{"n_layer": 20, "d_model": 320, "n_head": 4, "n_kv_head": 4, "head_dim": 64, "d_mlp": 1280, "vocab_size": 16384, "activation": "squared_relu", "norm": "layernorm", "norm_place": "pre", "norm_eps": 1e-05, "positions": "rope", "rope_base": 1000000.0, "rope_fraction": 0.5, "qk_norm": false, "attn_scale": 0.125, "bias": "none", "tie_embeddings": false, "parallel_block": false, "extras": ["capped logits"], "init": "uniform", "init_std_qkv": 0.028, "init_std_o": 0.0, "init_std_up": 0.028, "init_std_down": 0.0, "optimizer": "muon_variant", "lr": 0.00937, "lr_mult_qkv": 0.4, "lr_mult_o": 1.35, "lr_mult_down": 1.5, "beta1": 0.9, "lr_head": 0.00624, "grad_clip": 1.0, "warmup_steps": 200, "schedule": "cos", "final_lr_fraction": 0.0, "batch_tokens": 65536, "seq_len": 256, "doc_mask": true, "train_tokens": 432300000, "steps": 6597, "dataset": "wikipedia_en"}
MLP neurons of a small language model. Each row is named by its layer, matrix (down: output weights) and neuron, and shows model dimensions 32-159. Each number is 128 + 24 x the weight over its row's rms, rounded and kept within 0 to 255.
A block is one neuron, or neurons of one layer that tend to fire together. After each block is what it responds to, as a language model described it from the Wikipedia text at the highest values.

L12.down675 [112 127 138 127 110 144 138 145  80 138 128 156 157 124 129 124 142 108 132 136 128 143 110 148 150 119 133 101 123 169 128 120 116 133  96 119 159 112 101 131 142 160 139 113 103 109 152 132 125 174 119 143 117 118  81 127 132 149 116 132 145 130 152 109 122 125 154 137 162 110 148  78 125 159 122 122  97 124  99 112 143 161 147 158 141 130 141 134 162 126 149 132 138 146  74 108 120 118 170  90 145 127 145 128  83 148 117 171 148 122 169 141 111 139 171  88 133 116 116 137 126 142 135 171 131 130  95  91]
Responds to: Sports match statistics

L3.down104 [107  97 167 146  90 158 115 173 125 101 168 133 118 140 165 124  84 137 108 117  95 141 129 120 105 131 103 110 116 119 126  96 121 111 123 166 150  66 131 138 167 111 151 128 127 129 118 140 121 110 154 153 135 131 101 134 140 156 160  88 147 107  91 122  99 143 123 155 101 138  97 139 139 106 156 115 128 140  81 108 179  92 165 135 103 130 129 119 121 152 161 117 159 118 125  89 160 156 140 168 158 126 131 127  87 128 111 119 116 146 103 145 187 130 162 109 139 144 116 176 146  75 123 150 155 165  79  94]
L3.down300 [111 125 184  96 126 155 117 104 116 176 162 165 104 112 130  67 143 144 106 116 132 129 140 139 112 109 129 118 135 161 170  62 137 138 140 133 140 120 148 143 101 176 104 130 132 135 100 122 144 108 146 150 140 173 143 141 137 143 114 115 162 137  90 118 126  98 121 138 134 122 103 125 111 116 102  62  93 159 112  65 139 109 149 161 147 132 113 105  89 139 125 158 121 134 148 158 118 158 157 140 121 132 141 135 112 137 117 109  98  97 134 143 119 173 134 109 162 119 158 159 131  89 105 122 147 120 111 102]
L3.down920 [113 125 131 139 139 126 115 157 150 139 110 132 131 116 136 159 142 116 120 129 142 114 164 104 153 137 143  74 109 146 147 101 127 126 151 146 102  74 179 138 124  93 180 119 110 130 130 148 131 118 118 120 131 175 103 174 134 110 103 139 147 114 133  88 129 131  67 103 142 144 118 124 151 114 109 137 124 108 145 109 162 143 167 121 127 167 122 132 143 134 119  70 134 125 105 133 110 129 135 126 117 173 126 139 159 158  81 104 109 129  88 136 146 151 152 105 113 168 149 121 144  76 141 143 142 205 134  62]
L3.down1236 [139 106 190 152  89 140 135 114 134 121 112 131 178 108 105  86 144 126 119  81 146 147 115 150 127 139 112 139  89  82 135 123  87 113 138 154 107 144  95 144 166 106 169 115 134  92 131 137 110 109 150 184 109 101 114  97 126 122 164 101 121 103 164 117 140 156 153 129 140 144 118 131 138 109  90 133 132 126 112 101 147 168 148 106 141 143  93 113 138 117 124  91 110 157 128  97 173 125 146 147 108 154 185 160 129 140 159  88 139  79 146 130 134 169 151 173 178 111 125 165 145 119 130 111 154 165 107 129]
Responds to: Sports match-outcome words

L12.down817 [122 131 111 140 108 150 123 162 142  75 177 132 154  97 119 118 121 151 112  66 137 117 126 181 112 117 136 137 120 106 165 116 123 137 132 146 152 124 149 121 143 145 138 110 163 126 175 145  78 137 109 139 154 136 104 128 130 144 105 105 127 150 156 140 166 179 158 134  90 134 167 119 107 116 174 136 121 100 137 142 129 119 138 150  89 118 157 116 104 133 153 130 116 111 156  84 133 159  79 131 140 110 105 121 139 105 112 139 121 137 111 148 151  98 126 141 122 113 102 135  84 116 164 113 104 115  77 164]
Responds to: Table header first cells

L15.down82 [109 137 128 130 127 137  92 101 148 150 126 158 164 130 124 129 105 100 126 107 159 143 129 115  74 145  79 151 148 133  93 125 149  87 149 111 103 102 120 165 103  80 136 132 153 108  87 147 125 127  99 153 149 147 175 168 116 114 126 119 159 131 130 121 131 142 126 172 173 107 145  95  90 121 127  86 138 100 164 133 130  95 112  97 125 126 155 131 156 119 121 186 152 113 139 131 196  94 141 116 145 110 117 126  82 162 146  73 145 153 124 146 143  90 133 147 122 100 114 127 135 132 128 149 111 105 178 118]
L15.down154 [125 165 162 120 160 145 127 135 117 100  65 110 130 104 179 144 138 127 139 112 150 119 164 121 153 125 124 127 140 129  98 133 119 168 152 167 120 130 127 142 134 107 162 131 134 140 128 129  84 136 127 157  98 115 119  96 114 145  87 116 154 130 117 133 140  79 138 104 140 137 121 134 141 149 127 101 150 132 118 170 136 115 125 166 109 106 157 117 153 163 103 122 109 148 143 111 112  80 174 135  80 103  88 205 105  91  84 130 148 151 134 121 130 137 167  99 154 107  79  95 105  77 125 134 114 153 139  95]
L15.down364 [103 102 119 156  98 137 122 144  78 145 117 149 121 116 183 130  64 130 158 150 156 139 143  88 117 117 164 149 171 117 152 119 131  85 115 151 152 126 137 129  63 146 161 138 100 122 142 158 122 117 113 109 136 115 107 115 127 132 107 126  90 156 104 111 152 169 154 111 112 123 134 151 101 133 131  86 147 145 145 137 125 127 121 163 135 135  93 165 155  91  97 153 101 165 135  87  83 146 160 149 126  92 152 130 137 127 134  86 140  92 144 140  96 120  85 152 116 113 102 130 139 110 116 104 136  88 133 157]
L15.down397 [144 118 134 123 113 117 109 142 119 120 129 134 103 122 149 120 104 112 186 157 156 131 107 112 125 110 164 135 138 176 110 113 165 144 133  83 117 150 129  97 101 128  53 136  97 110 122  60 109 166 173 117  96 107 168 148 145 151  83 126  93  98 122 137 106 117 130 159  99 126 124 102 140 100 117 154 132  90 147 120 131 114 142 135 142 159 138 124  99 140 163 141 120 136 112 105 181 154 118 150 106  96 127 163 147 134 121 108 117 147 155 134 121 141 163 143 126 113  82 134 150  86 170 113 143 119 135 105]
L15.down430 [105 122 121 115 177 124 167 165 139 152 153 142 105  92 118 140 154  87  72 173 110 157 143  93 108 141 120 163 135 150 141 135 119  73  78 102 148 140 153 114 156 154 125 124 130 128 122 171  59 156 114 108 119 116 139 128 146 157 109 134 141 109 168 131 136 118 130 155  86 126  78 118 194 149 138 137 133 110 155  88  99 101 140 129 104 105 131 129 126  98 105 133 123 143 116 139 154  95 109 110 111 142  97 150 107 113 129 139 144 167 112 131 112  85 111 129 122 159 100 140 127 132 123 114 143 153 143 144]
L15.down630 [129 154 170 110 115 132 115 137 134 152  94 122 117 160 151 122  81 131 100 129 131 130  86  89 138  88 109 137 145 140 136 156 171 130 109 145 121 155 144 131 190 133 133 158  60 101 135 161  88 115 156 144 137 102 152 165  90 160 147 156  84 125 117  83 112 107 114 113 167  46 146 123 149 162 114 113 119 148 122 148 137 139 135 144 157 156  88 159 146 146 108 147 133 163 114  86 144 178 119  91 107 120 124 107 146 126  75 153 127 142 160 121 141 114 128 130 135  79 144 120 100 144 114  71 100  83 103 142]
L15.down656 [120 139 142 113 139 155 135  87 128 125  88 166 118 124 132 151 120 126 114 123 155 144 145 163  89 138 130 134 126  99 175  86 137 132 113 189 140 143 173 116 126 120 135 122 113 157 158 143 144 120 106 121 139 129 147  97  95 123 169 123 145 117 145  88 120  89 101 100 135 126 110 130 127 164 145 130 130  93 113 149  91 125  61 121 123 167  92 103 162 190 117 146 157 141 144 111 140 138 120 117 133 145 150 123 190 109  96 156 120 137  96 179 163 147  92 123 143 151 117 135  86 142 124 131 145 164 131 145]
L15.down773 [127 149 127 149 121  73 113 144 120 138 110 128 105 167 128 146 100  95 132 159 118 114  96 113 148  98 105 161 152 135 147  64 117  85 189 112 171 121 176 146 122 117 103 142 124 113 121 132  80 128 128 123 106 160 143  90 107 127 125 147 152 110  93 145 126 139 147 146 148 130 156  97 115 159 145 104 118 170 106 114  97  90 112 112 100 115 142 134 112 164 150 171 152 101 109 109 122 124 121 104 145 137 107 140 174 116 154 138 114  66 135 124 111 137 145 107 130 154  84 133 156 134 132 111 118 155 122 129]
L15.down780 [105 121 127 139  93 164 138 142 150 122 115 149 106 149 165 150 139 163 125 144 117 136  91 124 122 140 130 149 140 119 141 144  99 122 139 164 102 125  79 110 111 104 122 146  75 156 193 148 129 124 109  79 130 114 123 124 125 156 141 115 140 151 100 116 158 116  74 150 178 145 139 108 162 123 145 152 141  89 161  98  81 146 173 158 163 125  81 118 167 185 126 158 164 171 107  80 107 137 142 127 127 175 111 142 151 138 166 114 114 110 101 154  58 123 148 134 132 107 151 145 156 105 114 129 124 128 114  96]
L15.down788 [104 111 127 132 118 121 138  92  88 110 125 151 151 126 123 102 125 119  81 123  96 132 127 126 142 155 136 103 143 130 156 113 112 171  80 176 129 156 171  86  83 140  90 111 110 132 132 124 120 184 126 153 129 191 150 151 146 135 125 149 124 164 133 169 122  67 145 115 144 151 126  78 141 142 142  90 120 135 118 141  88  86 133 130 115 126 148 131  87 160 126 156 123 131 137 128 105 139 125 138 128 112  94 103 118 126 102 132 107 105  79 100 130  56 133 136 177 125 136 141  73 158 147 145 154 118 155 110]
L15.down837 [116 145 100 142 121 143 127 127 106 120 116 109 116 142 132 184 159 109 141 104  91 118 172 130 133 142  80 108 161 146  91  97 114 135  95 139 133 137 143 128 147  79 154 103 140 153 126 150 137 113 112 128 141 138 127 137  89 154 133 126  97 104 152 131 104 177 130 124 162 119 155 124 155 129 139 137 127  92 116 117 116 180 126 128  97 149 116 169 102 107 121 111 124 145 118 135 110 162 119 106 202 164  89 161 123 139 121 116 125 131 112 157 155 149  93 121 158 127 132  87 115 149 153 108  86 133 134 108]
L15.down849 [142  76 158 109 129 119 109 134  99 126 117 123 125 148 130 138  98 137 134 193  98 133 112 118 118 100 136 146 112 194  95 124 168 154 126 150 121 117 154 153 109  96 134  83 120 113 100 116  55 109 126 119 135 114 142 132 135 102 120 134 155 115 142 142 132 115 145 116 136 148 123 114 116 157 111 115 127 125 103 119 110 150 141 101 172  91 116 144 120 112 127 116  66 144 133 111 135 134 139 122 108 130 149 130 115 162  99 103 122 117 141  88 115 124 119 141 112 128 126 148 150 130 154 128 142 191 129 122]
L15.down939 [131 112 126 112  87  98 130 108 156 140 149 148 120 127 167 127 102 101 111 126 150 134 172 152 140 125 162 145 129 130 100 156 129 116 111 144 135 149  49 172 153 130  78 102 103 136 143 128 111 169 139 120 153  99 103 131 121 172 136 164  88 113 156 111  80 144  86 145 175 107 109 103 165 136  76 127  63 108  68 103 102 152 138 140 155 134 109 130 156 142 106 133 149 115  93  95 132 110 144 106 130 110 113 158 117 105 150 112 167 103 145 129 170  84 187 143 146 135 147 145 124 184  86 129 131 118  90 119]
L15.down978 [ 94 122 107 129 140 112 129 152 113 148 116 125 139 140 134 108 172 121 154 139  65 115 133 185 154 132 158 156 143 130 102 150  99 137 116 161 147  87 109  91 139 139  89  64 140 167 107 132 138 106 104 115 129 120 133 122 142 134 119 159 136 108 158 137  63 141 139 163 110 141 140 113 109 157 118 128 119 121 124 151 118 153 141 105 120 160 115 104 114 169  91 109 137 146 141 142  99 140 137 114 152 191 162 132 137 135 112 135 163 148 152 143 124 121 125 113 126 131 157 109 165  98 167 123 125 115  98  98]
L15.down1052 [ 97  99 107  98 134 146 134 129 114 122 153 111  96 131 123 135 167 162 136 134 133 131 136 150 136 120 150 125 104  98 148 136 191 138 160 117 144 118 164  93 124  96 105 116 112 152 127 103  98 131 111 161 110 104  98 139 118  90 114 143 121 157 124 128 135 116 118 137 147 169 114 167 164 104  99  70  84 117  94 105 119 123 136 146 133  98  96 160 125 137 113 197 162  69 115 118 153 119 142 141 112 161  88 157 118 134 120 129 130 139 102 131 132  97 109 128 139 134 128 130 139 139  91 159 114 137 157 172]
L15.down1105 [152 120 178 127 165 133 138 126  88 140 101 106 146 108 138 121 116 136  96 117 105 128 103 153 111 124 120 120 133 138 124 140 154 111  80 181 166 128 131 107 165 128 154 123 122  98 104 115  98 115 131 116  91 117  63 136 152 112 122  87  88 159 112 119 130 126 130 155 162 165 130 141 129 129 117  99 149 120 122 108 145 125 123 148 153 173 142 128 124  83 142  78 142 160 101 158 159 147 138 116 121 126 206 101 119 175 144 107 110 108 154 147 126  89 112 140 118 168 102 138  83  99 157 149 142 105 133  98]
Responds to: Sports score separators

L3.down951 [114 119 124  92  79 127 100 123 142 125 157 139 122 166 123  88 115 142 152  96 135 126 127 169 139 187 120 165  96 130 150 140 169 127 108 131 126 138  91  86 158 110 116 125 102 156 145 145  99 114 167 153 164 125 111  93  87 144 104 130 141 107 107 123  86 106  94 138 115 130 130 126  96 108 119 144 138 158 104 138 103 125 152 171 155 108 138 136 138 138 121 187 114 129 126 130 150 128 121 101 163 152 100 102 107 121 108 119 134 128  86 108 108 114 134 113 187 127 150 108  93 105  89 156 136 152 142 142]
L3.down1079 [143 127 142 141 154 137 114 155 131 108 123 115 130 124 158 186 119  80 134  97 135 115 125 153 126 153 153  68 142  96 109 121 179 149 133 130 108 140  87  64 148 126 131 142 117 127 122 102 102 134 127 174 171 134 156 134 120 188 127  86 131  96 137 116  63 145 135 128  90 102 119 146 170  72 117 163 112 127 143 107 135 116 165 119 153 117 109 126 144 174 130 121 112 102 118 153 118 120  94  88 117 112 143 150 137 133 123 101 104 168 123 114 131 130 151 126 134 157  93 120 101 155 106 122 170 119 164 139]
L3.down1121 [140  76 109 115 106 143  91 122 152 130  97 133 141 146 118 136 126 103 130 102  96 120 114 161 150 143 128 142 133 103 108 140 171 131 152 113 107  92 121  90  89 105 134 143 111 131 117 123  90  80 142 122 205 102 151 118 117 159 132 113 125 145 110 167  89 148 140 105 133 132 105  95 146  98 106 114 112 141  83  98 150 123 101 138 123 110 114 144 107 176 125 149 140 120 113 136 151 102 135 128 102 124 142 153  79 114 107  83 125 183 144 110 112 137 157 140 137 119 124 124  98 141 148 118 111 148 165  90]
L3.down1233 [139 110 141 105 107 112 155 141 143 124 168 161 181 115 126 101 106  90  89 124 100 119 127 170 131 126 111 119  88 123 124 149 161 144 113 131 111 121 114  95 140 120 130 133 127 116 113 161 114 177 105 161 148  75 111 108 124 139  88  98 154 148 122 161  81 117  85 116 142 151 160 114 118  96 119 156 133 171  69 160  91 114 155 163 123 133 127 124 122 158 152 117  88 113 165 122 103 133 150 132 133 135 111 130 131 135  79 134 167 155 143 118 126 149 134 107 165 126 154 126  91 133 128 139 123 202 144 122]
Responds to: Calendar month names

L15.down85 [ 88 140 113 156 157 115 142 139 101 138 102  92 120 118 126  96 129  99 143 135 149 164 138 132 139 121 130 161 118 122 147 104 155 127 114  83 141 154 177 169 109 158 107 147  98 177 126 161 131 120 157 116 161 120 128  96 117  98 160  94  47 158 117 160  83 110 165 117 127  88 160 111 107  85  97 108 133 119 124 121 158 133 122 140 107  85 144 127 126 137 153 110 154 151 152 122  64 134  94 111 126  88 130 136 124 140 142 147 169  87 125 151 116  80 112 124 121 140 112 116 138 127 107  53 129  83 104  98]
L15.down183 [100  93 104 130 127 107 108 100 141 172 112 122 112  93 105 117 105 124 108 136 162 134 172 164 123 127 140 143 165 162 160 101 170 155 140 122 118 133 111 178 123 119 143 106 116  99 159 121 129 123  99  96 114 152 144 147 107 118 147 135 105  97 106  92 105 134 120 131  98 129 116 144 140 102 124 138 116 115 154 107 115 135 147  97 135 141 115 134 144 160 133 127  88  88 146 164 127 125 169 112 137 100 147 134  76 137  98 145 105 153 138 139 105 193 151 101 112 136 107 141 152 179 150 152 145 149  98 112]
L15.down311 [121 117 126  72  95 117 138 160 123 145 130  86  81 144 101 109 107 118  89 110 138 115 119 135 104 181 113 115 144 149 138 142 121 145 135 166 182 133 124 117 146 111 108  95 103 165 102 162 142 187 138 123 123  98 143  96 111 103 172 119 165 104 141 128 128 123 128 129 129 124 136 126 128 156 163 127 120  98 164 127 153 121 119 110 117 113 144 123 120 139 119  99 123 163 121 118 117 132  98 112 122  82 125 142 161 168 135 157 101 173 153 109 150 102 144 164 112  86  75 116 101 158 136 139 116  84 121 132]
L15.down344 [130 106 147 152 195 145  88 108 157 123 153 125 151 160 129 124  99 152 138 123 133 102  66 132 144 101 129 140 153 150 112 130 124 167 119 155 135 118 140 121 112 137 140 138 147 167 148 133 115 102 149 148 158 109 139 144 105 136 121 113  99 115 129 107 162 127 131 109 103 114  92 126 102 127 101  83 119 131 104 115 153 106 122 153 143  95 143 153  68 129 125 140 110 138 139 116 131 137 159  90  88 131  95 114 148 169 182 111 133 121 107 175 165 123 122 108 126 146 147 156 171 153 101 131 170 143 122 103]
L15.down388 [130 138 121 134 148 105 134  98  65 164 157  89 111 101 156 118 112 140 110 146 155 114 147 135 153  80 117 150 110 148 129 162 104 157 120  94 163 114  98 133 128 134  97 159  84 160 156 148 186 121 113 106  91 160 107 137 136 118 173 153 100 132 156 113 101  96 116 152 137 100 110 133 135 137 101 124 125 119 132  97 124 145 146 130  98 160 140 169 121 149  89  82 133 164 110 124 116 112 160  69  75  80  84 119 137 114 107 148 133 165 155 154 141 160 158 132 146 127 152 140 129 123 109 154 122 137 126 113]
L15.down491 [131 106 123 113 127 110 112 112 126 129 100 147 140 111  98 111 139 142 112 176 126 106 134 130 117 103 130 149  81 117 127 158 135 156 110 139 139 117 119 168 137 117 130 127 131  99 120 107 126 113 163 120 122 106 118 110  87 182  75 131 107 110 179  98 168 138 168 142 122 157 133 161 132  98 122 119 161 152 125 137 141 165 113 113 109 148 108 154 116 123 156 120  84  95 116 108 106 177 178  87 139 176 103  96 175 134 109 123  63 121 144 140 165 148 120 100 111 152 135 121 147 165 134 131 131 143 121 161]
L15.down513 [141 169 123 128  98 132 127 121  86 147 144 114 108 158 156 170 124 139 100 128 139 126 145 127 163 118 125  82  98 160 101 156 150 146 120 148 103 142 116 113 146 155 148 112 143 129 133 134  97 124 156 100 126 137 147 136  80 115  85 136  29 148  99 136  97 132 132 131 126 125 139 137 139 144 122 143 103 115  80 169  78 116 124 155  93 115 132  98 133 138 102 115  96  70 136 168 132 148 164 142 146 127 107 135 103 169 131 101 104  97 158 147 110 124 119 125 138 126 133 138 140  86 145 133 146 124  91  86]
L15.down742 [122 148  82  81 131 121 124 114  85 112 129 112 172 109 147 145 139 111 114 197 133 142 149 151 114 114 156 111 121  99 132 113 144 156 137 108 102 106 123 122 168 156  67 127 159 118  80 150 144 144  91 135 139 131 113 156 145 144 112 124 182 147 113 125 141 155 134 109 109 100 142 159 142 135 174 143 162 139 101 144  92 152 129 134 112 142 141  99 160 127  86 149  99 134 153 117 142 104 150 124 110 129 132 170 146 145 132 113 143  98 119 122  98  93 134 129 125 126 142 127 124 179 131 129 139 129 119 139]
L15.down873 [129 118 119  98 129 126 146 136 133 112 147 119 121 115 141 108 127 165 129 141  77 122 111 114  85 133 133 108 133 111 125 144 131 149 107 133 113 161 143 124 113 190 137 120 131 123 133 141 130 119 136  92 153 165 165 132 101 172 152 104 134 108 109 113 106 114 146 126  84  77 101  88 117 118 123 119 132  81 121  99  93 138 157 132 146 119 138 144 158 117  94 141 142 103  90 105 121 108 117 128 112 139 141 152 132 167 145 128 191 144 160 139 148 161 129 154 142  85 147 143 146 204 173 121 131 138 123 112]
L15.down923 [123 156 131 137 155 130 157 121 139 137  86 115 115 113 124 134 140 134 123 148 144 106 159 151 198 103 139 120 166 136 117 112 115 144 111 142 127  94 119 134 148 138 157 100 152 134 132 144 118 148 112 146 135  96 132 135 134 134 135  91  48  76 135 154 135 117 138 149 123 133 142 135 119  90 165 126 151 124 128 127 167 153 114 171 120 123 118 148 161 121 120 103 108 128 121  99 132 122 136 153 127 124 136 154 107 164 156  98 129 127 111 143 102 135  84 137 130 153  85 118 118 102 104 125 170 134 134  92]
L15.down946 [ 81 140 154 115 174  85 132 153 143 137 111 136 108 112 171 125 143 121 115  91 136 112 151 105 104 108 100 134 142 138 109 159 132 101 142 126 140 135 164 136 183 117 122 123 125  91 121  98 115 140 124 157 125 111 123 157 145 115 120 115 162 110 121 168 125  73 116 101 125  94 103 183 114 126 150 112 131 100  96 191 175 136 157 120 119 160 141 151  91 130 115 166  78 165 113 141 121 122 138 134  92 179 150 110 133 108 119 132 154 181 145  99 171 127 146 121 175  82 157 114 127 172 121 100 153 102 140 135]
L15.down950 [131 164 132 121 132 134 174 128 137 127  97 165  91 127  93 114 137 138 152 129 132  88 145 140 143 118 110 125 134 146 118 170 129 109 149 132 151 149 120 149 181 130 114 128  69 116 154 121 142 136  44 158 103 146 129 123 153 155 133 172 222 134 146 125 102 151 111 137 186 130 127 105 154 164 147 114 117 121 118 136 146 135 146 117 104 103 108  96 131 109 121 140 166 136 119 102 103 128 104  68  97 121 118 114 124 143 154 125 178  88 170 122 149 121 128 126 138 116 128 114 114 112 122 111 155 135 135 111]
L15.down971 [161 143 130 119 147 167 119 134 115  64 132 116 182 152 157  98 153 136 146 126 139 150 108 119 166 197 114 134 153 129 120  70 157 152 117 106 141  96 139 109 113 164 138 143 102 162 128 154 186 116 135 149  82 102  81  90 104 151 100 135 133 105 176 133 143 138 126 122 112 115 141 143 129 139 133 107 127 121 139 115 144 120 142 121  86  86 136 118  96 108 121 109  77 118 130 127 154 172 161 127 131 113 146 133 107 129 145 151 150 116 136 148 134 145 154 124 115 130 156 131 105 132 115 118 107 124 139 110]
L15.down1090 [137 143 107 123 118 149 127 155  68 111 136 123 106 126 136  95 160 137 119 128 135 138 103 103 146 122 158 165 157 169 120 103  90 126 134 110 138 100 144 154 169 114 149 162 143 129 102 117 118 144 106 146 113  88 147  98 137 137 144 119 161 151  91 123 141 128 138 131 153 141  84 124 106 120 121 146 136 140 119  94 120  97 166 100 106 105 120 134 160 113  82 164 122 118 110 118 137 124 139 154 110 111 102 128 137 152 107 156 155 197 146 134 140 143 153 131 133  80 142 117  99 150 117 135 101 135 130 133]
L15.down1186 [ 84 136 121 153 167 132 130  99 140 132 134  98 144 170 105 102 141 138 114 140 128 128 117 118 110 155 104 123 110 126 125 113 104 191 114  96 136 133 145 119 126 155 133 130 152 132  78 144 102 132 136  90 139  94 125 122 124 187 125 121  88 105 117 160 127 140 121 160 135 119 123 127 136 118 126 145 142 119 114 200 102 103  96 125  76 137 115  96 161 170 112 132 123 168 122 145 142 171 114 132 136 114 129 153 127 172 123 173 109 115  96 107 123 100 142 111 149 148 145 137 127  84 138 159 149 159 120 117]
L15.down1219 [139 119 160 102 125 126  93  97 108 120 129 141 107 112 107 169 100 132 126 101 114 121 125 149 170 151  97 119 102 140 157 147 144 131 116 138 129 142 110 141  68 159 126 118 171 123  92  86 176 128 107 145 152 155 126 130 131 141 115 153  87 118 114 102 125  95 113 147 122 142 136  99 152 144 135 128 109 124 121 133 128 139 134 152 126 135 117  89 145 105 128 123 137 101 143 148 134 116  86 162 190 137 155 138 135  91 125  95 116 117 146 113 106  88 106 156  97 150 113 131 137 165  72 132 134 127 192 112]
Responds to: Music-list punctuation and dates